python train.py --n_layer=12 --d_model=384 --n_head=6 --n_kv_head=6 --head_dim=64 --d_mlp=1536 --vocab_size=16384 --activation="tanh_gelu" --norm="layernorm" --norm_place="pre" --norm_eps=1e-05 --positions="learned" --qk_norm=false --attn_scale=0.125 --bias="all" --tie_embeddings=true --parallel_block=false --extras=["capped logits"] --init="trunc" --init_std_qkv=0.0322 --init_std_o=0.0 --init_std_up=0.0322 --init_std_down=0.0 --optimizer="adam_variant" --lr=0.000718 --beta1=0.9 --beta2=0.95 --weight_decay=0.0 --lr_head=0.00539 --grad_clip=0.5 --warmup_steps=419 --schedule="wsd" --decay_fraction=0.943 --decay_shape="sqrt" --final_lr_fraction=0.1 --batch_tokens=[32768, 65536, 98304] --seq_len=1024 --doc_mask=true --train_tokens=349700000 --steps=5451 --dataset="wikipedia_en"
MLP neurons of a small language model. Each row is named by its layer, matrix (up: input weights) and neuron, and shows model dimensions 256-383. Each number is 500 + 40 x the weight over its row's rms, rounded and kept within 0 to 999. Numbers have three digits each.
After each neuron's rows, "fires on" lists the tokens most often at its 100 highest values on Wikipedia text that the model never trained on. A number after a token or word is its count.

L7.up1316:497439605457529467522553512465481525502437554487458546492469464516558579513552494499445582486545468446523532504543529470522510567544505452483440493544536481520443514524510494493530540509477512570530516473538430491497498494562484463455408459496483537533506542433453493518469551387485516506528512527540522482468462467409517458561569493573532478488501500520421582509484514494517604486475
fires on: " |" 73, " the" 12, " /" 4

L7.up1102:458469557517571462497467420519486414463459440460545555548479527482515605483540535595506582446478479572524494518497511520512465560486496497523443476486506513494539513504453440465485486513532537468481435430528483538470494483491448429486431553509514494507560500489450490467474491450506486543455374437468510502499480499481490532469435492515507524433439524547514516405560544464519514476422
fires on: " C" 46, " de" 27, " c" 24

L6.up266:484496556461524515464487484528470500525432563455492488488489466424534556546458540479454522538538498529531513455421518527438477507521399523619471515458487504547469544435554510532476563538562463527583524546571491477485558433469571452539505468498502505491504522469448514570453487464482476496476506538484521476490517518466501530474490492504450513515551489521474477505494599484506515492477
fires on: " to" 34, " under" 21, " between" 9, " St" 9, " through" 4, " Under" 4

L8.up653:494467442565513506453477417386455465599422511524461483475486466478483558537476504481493552561513571415454532546515498500495597471506497464460546463453438515546491495509518501487512482539531482546449456475488474483475437550489486535451435542437557505463542509460524473557462462488469508490515486428471476496447494509496513539533541572474470572445532526519402537459609519472485498466499
fires on: " was" 22, " released" 13, " it" 13, " one" 9, " |" 6, " the" 6

L6.up748:525495495500559437494456498451469518482523464574503486521516468557501523475544474475408544517471484454490541518473453541448499552514493478457538504472527453494465530507558473534472459537584504572474513511499417481521533552541498455465487524530577455498500485447482505516535487527452521548546490454526502540470529540443516577449471452498490570529496440532523516493483527442447526447535
fires on: "===" 28, " |" 25, "==" 17, " ===" 8, "|---|---|---|---|---|---|" 6

L7.up863:497506480524536475458539509484473544499512512466531558477524465530524538493520511455509466497440475441516516440476509512491480474482450579534507566550442498461436529545459544572480563475511472545490463472495467541460491556429526506557458477533553513481457470540422464547495484544511488510479518510515482499552511486534575549510514487510426488473523526481585482542567599544465606520502
fires on: "ure" 18, ":" 13, "um" 9, " –" 9, " as" 8, " that" 7

L7.up1510:466471549525531499605490587557439530485449501518542451499537550499484552515476514468441519551528456495580495518560431498497462546446563512440504545514498539514505470486506454469467481546480533538487456562492559492560534475439480484540508474529525463548508529561503521547500461516587463537440406414525553505573490506533512457568495476500461455459481485550451450460504555513537520434491
fires on: "\n" 40, "-" 12, "f" 6, "|" 5

L8.up810:468481480608446487512485504476405547554503532512552546446519468502458497541501461489582491491505510483526551540482531523488501533467467531535501508469509454470456532582521508493474583567498441565500523443538490500462507495500506493535473490471483479459474455485393475545517506517455502467474476444486501476433518510480458480439470464499484509484588478537496526521440495475503513537526
fires on: "," 23, " and" 22, " of" 17, "/" 9, " at" 4

L3.up262:499507571490475530477492515458472479498487498503468553528570431517509442484521462509474477530491446551523514512460399480527522476521464479579468479486552549518495450545464517498407558454492520466607505414528454496423452562479520565550525523565478505516489532497417503461541498551556540519526526490493540512444484432480509505495594504509468622438515454445523610536562455524439515537556
fires on: "==" 56, "===" 33

L8.up1331:502491516529556486430502482448417455476478462477499508588564430474516531447483538479524532536491546571582496523517462477407519524535470528477477509465442443481470456453552537556494524502485514526547484534451434509445473498510511441502516463477545481508577493561459490486446449539487473492491453511483405482482567488508426538525535402490475483470469547503514444513472441556563541462548
fires on: "On" 17, " On" 13, " In" 9, " of" 8, " on" 6, " At" 6

L8.up628:558509544492507451555498496512454480490480507574538487519496437566558519489473506484449487545497427479487492472503509547453486508556528459451466475535548470514451427501536517541524583534543521564514488547455465525443486501477516462437445476516552573519464509556438579581583537525485425491542491499471534573489435513533540489524477503546551495460556482442494456465518495484502548439528
fires on: "\n" 37, " " 14, " it" 12, " in" 10, " from" 9, " a" 4

L7.up197:564462491505504506513473466542449462492431508468528444521473419470491466527542503524544520551477471541509430531461441584432502649518465522557527556512447515518508467484503497517519547549465539590529442487512481496510524512481474470528519536524502440552431470462476482593468541492428465538441563530455454469435455442463545598545519464531457468399566470484525553466508589483516520482464
fires on: " the" 42, " and" 11, "'" 9, "’" 4

L8.up1103:454464536569510518540469454514519480529453528480523565487528547537494479515476469455500486472476507505481498511442506473426520469463493562545465555539468515534451456460493469569349499588528493536539463476539489496514465516467481477550481537517526496453476472525519429543479547525483481479457457484483490425445458561491501473493451492482487534488473526491503505511466497481516527525489
fires on: "\n" 92

L3.up1464:546386507507604574521521535476475553493499510456502539554469485509494486508514533481425549506518532508495499487466431481524495525442501548470508543474518606504481455501515459519453517540550531462576576490486493446476558452564490548503484411571549465504468455519468467461543437493556571538465428476546502537469493408497540480573515477511495536515467565499499561536500574569479474478467
fires on: "\n" 54, "|" 15, "===" 14, "==" 9

L7.up1250:519480582513502474525483415544436488439450548484501509545491457427492502477495504526415531549528516520510537525531524550465487469460541500488539507472391490478457485505542498501457514462505444534501469500485431465431476549467462447457421464468548485525519483507431496543516477522485517512462474432434547522508556544502426464550468430455450530454498494500453450507527483542513476449511
fires on: " of" 32, " on" 8, "=" 6, " at" 5, " along" 5, "|" 4

L7.up951:431483505524476482540507534519493531498479562475510443481520394526486487493451495456443518441485480532518522485505488569483547526539475497508444503454471416537458492536491481508524536466507504514561535522493494481488603430461444532514489528462548469491533536470471510515475472444491503572550536472540578503489448427468466450453526504464483513506540545471457515447552482520487546473525
fires on: "l" 24, "ar" 11, "í" 10, "r" 6, "ep" 5, "or" 5

L6.up724:493481460511524459529461544512499488500438492519459518550432449527445505570516536508484509573508539425512522535496468435541435517443448438463498525474535516498537440568501493473528509530586513525570559556552512529578481398506495510467521404499541552525484498510541480480437429454442450513477494494557591526461486516475493555465495478432455547448521480514473521453506524528491450396423
fires on: "'s" 18, " and" 17, " an" 15, " his" 13, " a" 11, " her" 5

L7.up717:532446483505521459574512553514465474469506491523493433502498524453529528486508474413549501503477493555511518488422469535474519485483426602545430503460504541543496430478574454479480451492490486448552470532486507464474462509468509540514482553534481505484549500515567382499422464524449458458495508491523515491489470459460503527451485432577453511505527488482494550504534478474526536459527
fires on: "S" 16, "==S" 14, " (S" 10, "-S" 9, " as" 9, "-s" 7

L6.up675:472513535552491421549437488494434475461435551551534438532543486540556563461558562508574567527427483473528495512581480536535430435505472481454580525479529503588499467511570515505464461527499518576523479543442451504504454540414493503506450425489491492518452524465419548512513556500459461502531507467491480531482472510438485490491467470506513548476530484487497518485478471521511498414513
fires on: " " 94

L8.up451:549464529446527489481560480507433517469482531491479454500493483515497514477502539536513527532472442584460537587493545566437477491447503463504527498426480491572484524502569490504430532553520471494433502493474424510533519449443389527515475444537497515530511543502451464514552472485537433476507518458545487520503518535451505454432491474458472587472547488445445499535540484463534471421542
fires on: "==" 33, " |" 25, " and" 11, "\n" 11, " also" 7, " •" 4

L3.up1062:499481518533583516577528499550442541468495514468531531539464455414506518512484494491502487609473540546559509499535490489478411522433457531464449479399454516453479499510503504448493502531532589518534472549469454510462436442470435470492489416572554488508464514470499475486487487495535482524509511400542530555489411471512486585440486451506384525436524487461493501465498501488523466489444
fires on: "'s" 22, " his" 22, "-" 11, " an" 6, "|" 5, "ic" 4

L7.up757:526482504462582556481508444430523515451512549499501480539518476493461576460497471530506518483501505515507515566467428531453453533463485477469486563448569537497522544483483466554487443510501452491471464476491466517494471460475420490506518520504519586547496520509557544553458545401597508515489481468411474521503513413426500532534499494494512512507479550541409526476514607509534487544496
fires on: " c" 20, " re" 19, " Re" 11, " s" 6

L7.up627:492523563518450463538475449494526533528502515516497527517515553474517446526502518535450487473509508477488547429487499497500490447478477523575474578513549503496498467521550496517478568530550565527449526409513504498502570467549510501562533497510607606490511593445463489506513517521436461489460487443504490554517569509451455450440555493520468522506498477472533410470522498480517515431510
fires on: " of" 51, " for" 8, ":" 5, " by" 5, " in" 5, " and" 4

L6.up597:511437474554503512458467489515591488504488455521498581513497433439514540557482464481476497551435483478524450529399519470504433503513484500462454469512507493516505505485555503522471560504521474518451484497545523491469442477567532449549455544467442486552494562527392506443464530513555531441489456401560496490552456523468493438511452476555415478495556529497566533532501630524501551520586
fires on: " L" 21, " 1" 9, " at" 7, " l" 6, " cm" 5, " mm" 5

L8.up965:474518485471553526515533460478542565487436451472466545558469475505530504477550468553523530525495434434591470486541377526463473537488444519417543518451503532502441541492443507525385501532518519487456522528507469525473479529436510508551497447535530489501442507508540465528514490524481483469476505487531497474426455471501497457538525522557488500454478501472493569468509490513546458489465
fires on: "p" 17, "k" 14, "m" 11, "b" 8, "v" 8

L3.up557:506451490548530506499536546544465549435485478485486483512435484555469535503505548484561566459450453502511495496485445528458453477500474451536563471483560439556417466481484503494446513557472497480536584514477494476487489455516551532524478470549547531503534523449523542491498576478500516511438479499515560540492469489464506545529562454543486533532482469583427460478484517460485468415430
fires on: "2" 31, "3" 21, "4" 13, "8" 5

L6.up178:604472563561490546481521457547482500527511534494496454524460492565496571491598512591477511577456480526508488554487478524533500524502518448502466556441558462570512513514451469461394453514468553516463425520536496490512483463557440438451534460519468476540477514494470464584501516511539477527439528529420444534494419490507528410513489453496501474403577491476463476421473571422483468479464
fires on: "'s" 29, " the" 14, "'" 9, " C" 6, " code:" 4, "Sh" 4

L8.up478:505482529465462542516434520459481539503460504491510493541562547455446494521531517469494524476477499504524476456475424499516457523377513525496483517417583567436530482468512449473540476428500562546536589499447501527467511536443453442538447488508598444496472470556514529521546477511512466549465466517495522449534457512516473539555468478502504446511482553475505478546526553564445467438536
fires on: " |" 32, "|" 20, "-" 11, " 2" 6

L7.up336:526465500546516463506542461504421492437471456495416517583565511481540556497512473480486507544487469476490522579516432472477496460480489486439576472452488477510535383507506462495534523499506551504471495482386510522463413417570437540524501498484429502513489476499494488494523555535574443501479480527476470501507468538518508553501469377564448588511535495491433535518500470509476460464502
fires on: "\n" 27, " the" 13, " a" 12, " /" 10, "===" 7, " an" 5

L7.up961:576431506460532498511540534505543512482514482529480557530530527518484552544528464536484460543427475520524564487529446480560559526459466449491457493454559492557507522492491533497504502518510540490529495526449472514508472552532467462484528498579479549434447469487484511480448501419516567539526512416495470492531414405551485437585533472535522526522457535513513541451570508507445505437509
fires on: "==" 21, " ==" 16, " =" 14, " a" 9, "-p" 5

L8.up421:596487549570608491536441468521559480508455484486509538464505479478504520554511469497475464492519512517523537467469427569474499486476479502464544499461545522606480515512511480508514527483593476547470422417515444512451489507513508461472471551513475532498529497495431455497524511426463521532492461402518493476445543499467572504494527550507504575484548524454529549523538524445492533424486
fires on: ":" 30, "\n" 22, "===" 10, "s:" 7, "==" 6, "es:" 4

L6.up248:562449534503471479581505555450494471473510579502501484438502520510494535510550471468460492564449504489445547545518460553521538565506522486506513521458556459439508497510459429489540491578512476532560514530443458469538550548514427507432457449473480537517514439446494453434524443484508457481552503504539480513359365524516522488571537484481484497528525525553411615502554643471513563491422
fires on: " |" 31, " the" 18, " his" 10, " Ref." 10, " its" 7, " their" 5

L8.up106:484481556486482531493501525462455448515518533504495488545562416517501509550484522488472559493506510499532554485505440558474419519575469489541472554482454573570538477481516502555501529561493456513490432468503465435545534477442456435512416478478470514621467526444516522451549485479484516524513539501538442510493403529467539515551472432515478472448583498471471552527565455443558597476467
fires on: " L" 25, " V" 15, " to" 11, " in" 11, " ch" 9, " T" 6

L3.up905:539501505517492459441558441484508536547503484528464531508516497443517554500519538479438535550414484537459478486462447477553442495509499562497506511525507480563541428471560544498508553605476450504479471493499434497511431506467538527556463449505529461464402503514471482543581465482500541482553459469447434551438484428514571508440534472505458607443557497530522518512529475460501504421487
fires on: ";" 17, ":" 13, " (the" 9, " and," 7, ")," 5

L7.up816:516441622486486508533530467509472471456427499491475589492579507478511485507534461564448521476439522476563567497435512519524560518473439501428526519505554474460477492460564468495478461485478461583618415501478479488522495561427465479552482466502559491471554494517503460476536557383448523444477519469506537472537504519469429455509591467511509495505523502482509465499586518432512560498453
fires on: "=" 36, " |" 18, " " 12, ":" 5

L6.up763:459490504529461541518522502582550486510522477509519468477540524499520486472570497487517466491550451478510461507515462447481555462504507459548487487552471542508456476459510516509486562556538516480477536572497463501409532521499556496509521541498524435550527474519463446478512492540504509471482515468508557413562529537506459584453550527522453477481485526575494459457509564488492492492506
fires on: " of" 20, "er" 11, "4" 9, "es" 8, "f" 6

L8.up439:574487476446520495483538524438488559432462491486557497519446465512555477556458528472506472524487490451513499458516531507492469483474514528568456456450552439476498533500519463538479517411574597559497465422441457516509517428475505520556552489608501514459564550546506582483514578429545535454432525521500517436519499487491508561478498469416476502448493497506500498455517571531493545426564
fires on: " New" 58, "New" 4

L6.up473:508479495507491529448495441506491539489459504565554580405435527502498489515481526528561521564416441418498481470565494485519443512446469503537512510522405540468440547509528469577440570538551505506517460473541521485435568549516510482481506482492568535496446502539467526535497443567483514488525521481504461449512481503475562514448527555485535432469533474503555500512521542512514543474490
fires on: " ==" 28, " and" 11, " with" 10, ":" 9, " as" 5

L7.up1140:490432470558551570472487504497530572542480525498475580499447432520429426475520516510513534519468553461505524484515452558418571559509497447511505453498531499504419493538526478478483547551539524501468499519499476540534518474552475443535515456518465571483487446526511506530494494437618547554516520478449466484493546472489572469611609518492481453514482585516536579501532492504386526471484
fires on: " ==" 35, " ===" 28, "===" 9, "==" 8, " |" 5, " =" 4

L7.up697:525563542551486428483569461518500493476550474490472587429463520507498526529505484482430500445487444482444489549484531474552557473455444572432509499467541507443496521538493551546482559479499501496497442459490385437502519495538555475598529497583532548524468462444416450470515502510452529462500416465518512527468440515486497470424500549462465483496478477475484491571546526495473476560490
fires on: "er" 32, " of" 9, "ing" 8, "y" 8, "ach" 7

L6.up173:447452499442499455544554505474561452440516563499487585485480491528566552476520520497514544470492481492508484500580478524548554509469453530499465520463566484449470522457594477460492488477505486559564577458433498529554532549505536448521482442439585454441553555558496472525554447471489530418494442480499457498461483472457462512543547390503447560529480468517476505499491452441523539414507
fires on: " |" 28, "|" 13, " Total" 4, ":" 4, " 2016" 4

L7.up3:512516479530547435460522485525530560538522565547538554526558452578465504542520466495519493464533511534535534443560551515478465580440468533512514466460486531465513482494498580519497542451571550531479527473494456507487461519572440427569488467540583572589514438443457451465487511510443497513465490469508509472447478462470521542473525466450454439502493463532492446491502460522547504456556
fires on: " of" 34, " by" 11, " |" 8, " in" 8, "er" 5, " that" 4

L7.up605:597483528511496469451512502454433505534476475512514534491532455482527522494464437504599571562510495458477434507531481490488522504470484519543518507469464554531497435507512474433454490494501485524485491537443507491489458490467512519524465521486526517491447586433479483574530492478525530527509480473466601484505555512468577527515525481521492539455549510436513459533487537460480565496508
fires on: " |" 27, " •" 24, " %" 9, "=" 8, " " 6, "-" 5

L8.up466:565498445526490515454455537487498473513449459519393401525529442458490562512539502475488534473499458447551580499440495448536419506492446533487523468521479499511532482500537545544550524506588492494518474493453535510474545441467503458546514421509544465560530414534509460490502493499505475543450566503506534506488554495547519542498490499551448591458603502521482563482495533441493406482541
fires on: " or" 23, " and" 23, " to" 18, " her" 6, "s," 4

L7.up414:427493515506527468523465525431446460511514547530448527525437490452584537533477595426543482596522533485544571453405529560439378538532522486507501600497494444434478541420494455515422569539491492619536550498517503501438585499460459504497469449516509454451466444444448552538505500496450435481488504532576514479443459444502564500456524467516511465503528489491465486520505545440532538461490
fires on: " to" 54, "g" 7, "om" 6

L6.up313:534411511492519563542520495498455477527495563455539518515506449432501507475490516495458535554494486546485568476514470430508472544389499517518470578436425520555555548494519431572448518558515506530530426598494492553467429479485481484554476509465549496534511510531538492540449507531549526502440456525476461461472448537440568462503554484523504556494552491474462563530466437525500531436555
fires on: " W" 21, " H" 19, " to" 13, " For" 5, " w" 4

L8.up514:532521549453502447498505524437459484452459525513501488444461491464510506469531527519552514515439481512414547489508458552460469479472506552623434548467551470437526557495533566504460490500549567571486389488455539524464450461509468484507515524518480500512512499520540490512493501532506583448403506491519501509572444495465520580490482480490510449498549519502470482435444573474517541481478
fires on: " H" 39, " New" 17, " St" 9, " Har" 4, " Bar" 4, " Las" 4

L6.up1051:464487517477533495484494522553485455526455467439473455528500497532561480550456467460495532534558485425525526499527486511466415492493461446474535535478524490496505517511486465518486502498554504520518566530477475458501517460473553611571454452582446510529497528445473526479439461450540572403482482549443505491439519540470458448593530457484479507475454505570438536438546460508557464525519
fires on: "p" 19, "ed" 12, "est" 10, "d" 5, "b" 5, "m" 5

L8.up625:511454546531493510537524441542409536522520579548499516512489527553518483531505470502424562556505490546498538511468517529524563455481487573524539501493488526519428478511509408573442514441551478537487478436502448513522399528492476498487459547492490439474443521482424456520582535507471544485499491503552538498486555487524535512453487516495532622477546492481435485475527464506509487499478
fires on: "\n" 50, " of" 21, ":" 8, " by" 6

L7.up506:545467546506460478490484535461497489539478560489532484406481471539478538577561529520459567486439456525426475574504456568503577530468526483389524551459500574487511473547532493475567490490446462535564512544465465507476479535395468461415420467461513503449459510419418517549552517472523458513464441482524525448463485506507538451488501511446498482495510500527456520501435550504540608458417
fires on: "\n" 31, " |" 22, "|" 20, " /" 4

L6.up636:448501574527438551535538541477553522505403486502495548495497606543482559412552540477504511439528484516517509517530488463503501486435542508565488465515501500477437477445496446572499525441497488519502526487483530449458502521496489514512495556571470507531486480551473428523490495539513471445465512442518492494504472448444552455492512524523392545486494503548487559482542446538485487440486
fires on: "s" 40, " of" 14, " as" 7, "er" 6, "itch" 5, " and" 4

L6.up846:581500536468556516486532479462515525406415515479502502580501517490525515564470570544516441628451509522520545449485519434480424512532518540539499500507505444522402520471532472509445483487524489556539482494563466461459464494489488498542420545473528509502508572556577496482473517486481501444502537559508446482448461530545559493448490433516489501469486528489480496534435570461430486476502
fires on: " had" 27, " Ke" 9, " has" 8, "we" 7, " having" 5

L6.up1050:533447598464523500475434514479477447514571573489532476497525493445562466498450513510432584527436540471439527564566544514441459482496462457527457496434473434451475468483475465572476534519500606530591492499455538481453505487432496538523504491542483538529482453444544465530476501491516447522513516522423481512471452522453517576404528531539549499500448499500497459534526558562473536501458
fires on: " c" 25, " sc" 9, " ch" 7, " rec" 5, " Bh" 5

L6.up1512:477489574499511510427497452513461517460517467543492555486449479485500541506522561522514499469482526544457479465536481481458524487472469493486523550422494493477466472456574472522463560511502448511498486453441408565471460513504486546511429457464539505472510546497447466483518455522447502521458519458527504463490489522506542519583536494518511565492441549473527486501591484537540587461469
fires on: " |" 35, " Total" 12, " Year" 10, " %" 8, " Votes" 6, " Title" 5

L8.up798:580493557500532488533540538525431520542512532454494478475539432448520579497537507524448499530516480488507548446537451493510500418477532412503490554434457571551498461539560441516446447559515565530493518497464502503517516527431525562493415393504541522480500567429430514598507457501469472497490524450514564552554463533454539490525498482449491462492508517494491502424516544430495510447490
fires on: " the" 54, " |" 22, " 0" 9, " " 5, " The" 4

L7.up395:437438530472550528447519499546618472532430454554483532466445484531548526549470534586501490528472490480543517428441509471499467561499539460518476529564487542489487428518572470519454512495574493563485542523519504481506579530514496487574552449502532464469517458511463482509466558483466539440481500514498479502498480501495541545497451451485463466506484488491483471513497488562528541462481
fires on: " to" 29, "w" 11, " for" 7, "b" 5

L6.up424:542508506484496499482479482498421504505508548546430512437509549482553538476520488468496493533582509491476505581521507404505542539573356406504462501511475496488466480470428448548482500517495549527545486570491510466521531572506423548505432528452486528465480483498564512503518463418504487481527511481579500527525468524505578559437530480489385549478480504434464573562549594434542557419522
fires on: " a" 32, " the" 21, " |" 5, " as" 4

L8.up1088:496469462545501490465490564478488536498498459541541429488463488530517538526531472485467502477453488511511520566377491506472552518519468482462495514455506501516482448482523488482467475536500553504512500484527455501519433478519529514516549487479431462538448460490487439504468450495437433461511515379469535466522436485490522519556439487604497472522542503521489469491503535468543510503463
fires on: "-s" 12, " \"S" 10, " (S" 10, "==S" 9, " (s" 8, "S" 7

L8.up784:473500532481492478530553469501399476502486507447524538516539483496494472503523599476497486470536504531496533555558445501460511538461453455530509474456447580552516481525531462502506554544457472499478533556473435485498415525526511521599459488430530498474507543492512432535507481486478545561468525542499488514534485518464506430477470471444431566493527481516478460419460549491538503450497
fires on: "\n" 31, " after" 13, " in" 13, " because" 8, " and" 7, " when" 5

L8.up1071:477470492486488474470498457530576612519394523505491605535442438542497545504470514559460451520513499535523542440483533549548504458476527510531523509514461501497491476485510487439526498489519471490566544426461460516441482518431533515486513468523457505493454541508439502521536461486436514495485495427531466506471503518486533483522512500535481570454486464530492596518526526422400588451491
fires on: " of" 48, "\n" 8, " as" 4

L8.up1462:446451452570509483477571561438510592512442531529485518501535503573456477510474555480475495538465428534521529481465430517516459462525484491505521500541502470521522536501546514538496511571520463482557449458524529499463422523505483490534414490455501512478552545523500543537455517453514471503539448500580453486473473473513582450592544526542473529486545516515573484469551552502471534476482
fires on: "\n" 50, " |" 15, "-" 5

L6.up859:487464560478516518489492451431488531445470518472487520517514446459545547452537486489493522467560518488495585512609430521459492563476497467441435514462378528497521534450409497531440484548461509522502515475569489419441499494438474486465430527473481507454538485487464506482435536506466445569494423491480539503497430462521562560473476508527553495472583524546461529489525529449467527545523
fires on: " and" 23, " C" 10, " life" 7, " career" 7, "re" 6

L7.up979:536444484510530554509512509508519598476501490489471480488511570419550529561439529521490525562538527496531479465511508492501492546540545503526521505476490463511480451501548509576421546590582573505503515464523437556566439484565548491589538441464461484514422461514506512575450464486513548497468450464445465533468448490518527533530559511459490562441434476522512542477527466503448528475532
fires on: " ==" 60, "==" 25, "===" 4

L7.up1434:518509532493510530558493476470500526512441437520454508519506489519523530554495548513410520517450425499529473524444529493565457585444475568462527433502503498548461453480553417532470519557563476553428514446455486512485507532488475504532446477456509511561494447473534512554570389469540539453485450554500460535493461490429495520462497413506461567468537514469487504476529444504551487425534
fires on: " to" 31, " for" 14, ":" 11, " through" 9, "s:" 5

L8.up855:513484480499505519507503563518497605527452494526491540549466465439513482458468539454451517536455438508453516459489443432559464516539488578487456507493543539540472474530562529516474507537570549470511516518470514493556534471524478528543512412539457437578460542507517461509523447478433495479543599482519494534534578484496545450457441505503477537440556465477473485480570520455540454552500
fires on: " which" 41, " has" 16, " is" 6, "ap" 6, " to" 5

L3.up576:444439473485497525539453517520445579496419518488482534549493430466465512484534557478427522534465527561606478539448438530546503520458480486567456456512479520585411513482521493571451507509565582447542510518547495462510527489517500480519477462477484440525502561533443447450479481422511468473447479514512513535446471443500534537502541480507438540522511461419482552501499467460481447465527
fires on: "|" 65, "==" 14, "===" 11, "-" 6

L6.up344:443477546480463444446533448526455544566439539510500516501487516526526513507548568473529483505503510542518563481505550523496480505511457482562563452520494545499483510498500439454519531584498462578461453506452442535443466475485519453512416500489476515472561470442451495549513520469515463480502463429509496517474518565406477429486471502509531561437573468565508525487471480450519580474480
fires on: " the" 41, " of" 16, " and" 11, "," 9, " |" 9, "\n" 4

L8.up741:512467514521563496420441494489501528496433507508473543537544495486487482482525551455457522527442498505503459453460485500454534513500483558500499543434478529530448376509581502503537517496495509540485472575454375474496606503483455502540438498448548547493498568527481520456497436510563522501461447451537494488511544486457465512499434441479450573458558527432484478508507491496562526442535
fires on: "On" 16, " on" 14, " On" 13, " until" 11, " since" 8, " in" 6

L7.up489:593490497515507472468543510511514527507500542540477536493473507442491572554475507507408490539510515478491530458488438495484455458567543538449507536468524446527498454508541447500424547560536478554537542430534458496498446536534432483538499489558456541465445540484407494531588507441457529515512434501531542522424508496464574422527506526530485548449546444517504535475533583510541547476556
fires on: "\n" 40, " that" 32, ";" 9, ":" 8

L6.up1286:470508519513529519507425514477452534487536517487515532508530486502440480544551486494487520587525427448487528465445419543514386454544486447469503552573477529551508532496505463451467542603462456493469505512493416496469479591419460502491463545483457512472539555533507477539531542452456524544488427459547591460460433472524534516463568472461461516513549450456503525505500534503567546485499
fires on: " K" 14, " mic" 11, "-" 8, "h" 7, " Z" 7, " RUS" 6

L8.up163:532462533523570446481557559454498560473494548516503479562482492446523548530526499523509500446409424493491517477496582518452422547503471535525512510481450530476546504525515496538484473522559480534541525513481501479481527511474479531522464455431618500549473519513455484491562451485489511491427446490497477513461503550564492474442510476414441562524532435481502502506569486547540548503552
fires on: " |" 33, " of" 24, " in" 16, " member" 9

L7.up1470:552508486479522496509494543521477488444542581494504521509471483552430481439464440463539512477478539547483563431479519516471510441408444451520446500494467470538516519481440494484479508445505480608558538481442487489496549460478461500441499467548519511519507443521473423542476448504513478481522490504541454537523495459392477482474590506516515487424498498542497612505535469524457602455584
fires on: "l" 20, "." 13, "bl" 11, " Pl" 7, "r" 5, "gr" 5

L6.up1434:478503474492551459555511517523454534530488545481435520491432488584515527479505581472467527565477402490504506527467501464453539482433502507485493479519507511472500522486459480432551513495531454577458535540475525541518535416467511472502475447489523495502489476475414475466551561457442461500485430479483485536498496497391454504528563500522519481482479502494467500476532502525540487368504
fires on: "\n" 30, " his" 12, "'s" 8, " 18" 6, " the" 5, " their" 4

L8.up405:487488441507505440504496510452504564434487483550533585470462510495477530550535497511488491437419410600468507530433494560497524530445489466472483564523519535505506531469480516467517454524480426461517543473590502470509396437454499507490470569455522529416528568425508489525485478447525516531523452418505577494454559448481524508544511527568517503509554504502524483487523529566452583457545
fires on: " p" 38, " |" 23, " P" 19

L6.up1071:415451540469494505472443575467551538559498508480509443594529499470532497507496454387478524466448471537501526462518496532467491616572485459542438510458504501479489483493504530513507499558547465611560456480511487516465499478503447500499425445523522509500465506446458508515502505513502508500491448456484465490429423560450496492523526484522495425455501490469462508472522462552578579517566
fires on: " L" 37, "m" 5, " of" 5, "b" 4, " T" 4, "v" 4

L3.up1381:503438493490480514493488603449444509442537505471485538531471462483520462467490563518544468579527477537533426482486505529409531533493471460510453526532471447497458456500489478501491493512509549514526503555482449508549507491504475498485438477525576525536422552554469492481487478506469452494481444519569533462492444557519500567474576497528423541504530526508433498531507525468528525510401
fires on: "-" 41, " sq" 6, " out" 5, "/sq" 4, " there" 4, " goal" 4

L6.up1481:575480496517527563541526562509556575488463508444472543573537466577500524514545526518414468523466455592463558522458464562542416546461443505491482498430497446523471472541525501442448498526471481442482519558468453533507487471511465558519442478484513393512434503509502458472527451484489543509513553481546523500546550452441538511501436473532433553467514550469529528530582530517468497501597
fires on: " is" 24, " which" 19, " was" 8, " were" 7, "-" 7, " has" 5

L7.up1147:503471489441607487464484554453441514540479498565555500600466473496559488507529524523488431598479513482537561499490457574468445476500465507483460514509471532470473556448511503575464497524529510492497464448570447420448465559500446515465472497469484523563451535535512491512411456542543532494503451433502468519503477453453516423458527475548465464416511544502565494462529546487433558458551
fires on: " N" 55, " l" 20, " L" 18

L8.up418:525462482590539560515523501555496558506473486501530496500535434473530566521479558419480421494451510554531621521427502444512496487497511518550439596489508481498466457480562439490466514539542476404548468481517484484486450543534536481568517517533508488454445502479431411548480422495409532475498500466467539490443433498505518500494516513536479529468479547511478493502504599473481537524576
fires on: " as" 39, "-" 12, "\n" 11, " where" 7, "-p" 5

L8.up461:570535545463531474495562508544501551422512441542450469555526477412488553540508587491479507555475509529547493529494463597443449532530509562443546556412484501571568429521520504542493524490594497514495499519499519488488512445559441532503512500476486501501463518508458500517514464442477518504499471503453473542501486549488552521498518520475465570474555470576519548458533531507510537509487
fires on: " with" 33, " the" 13, "\n" 10, " a" 8, " who" 7, " became" 5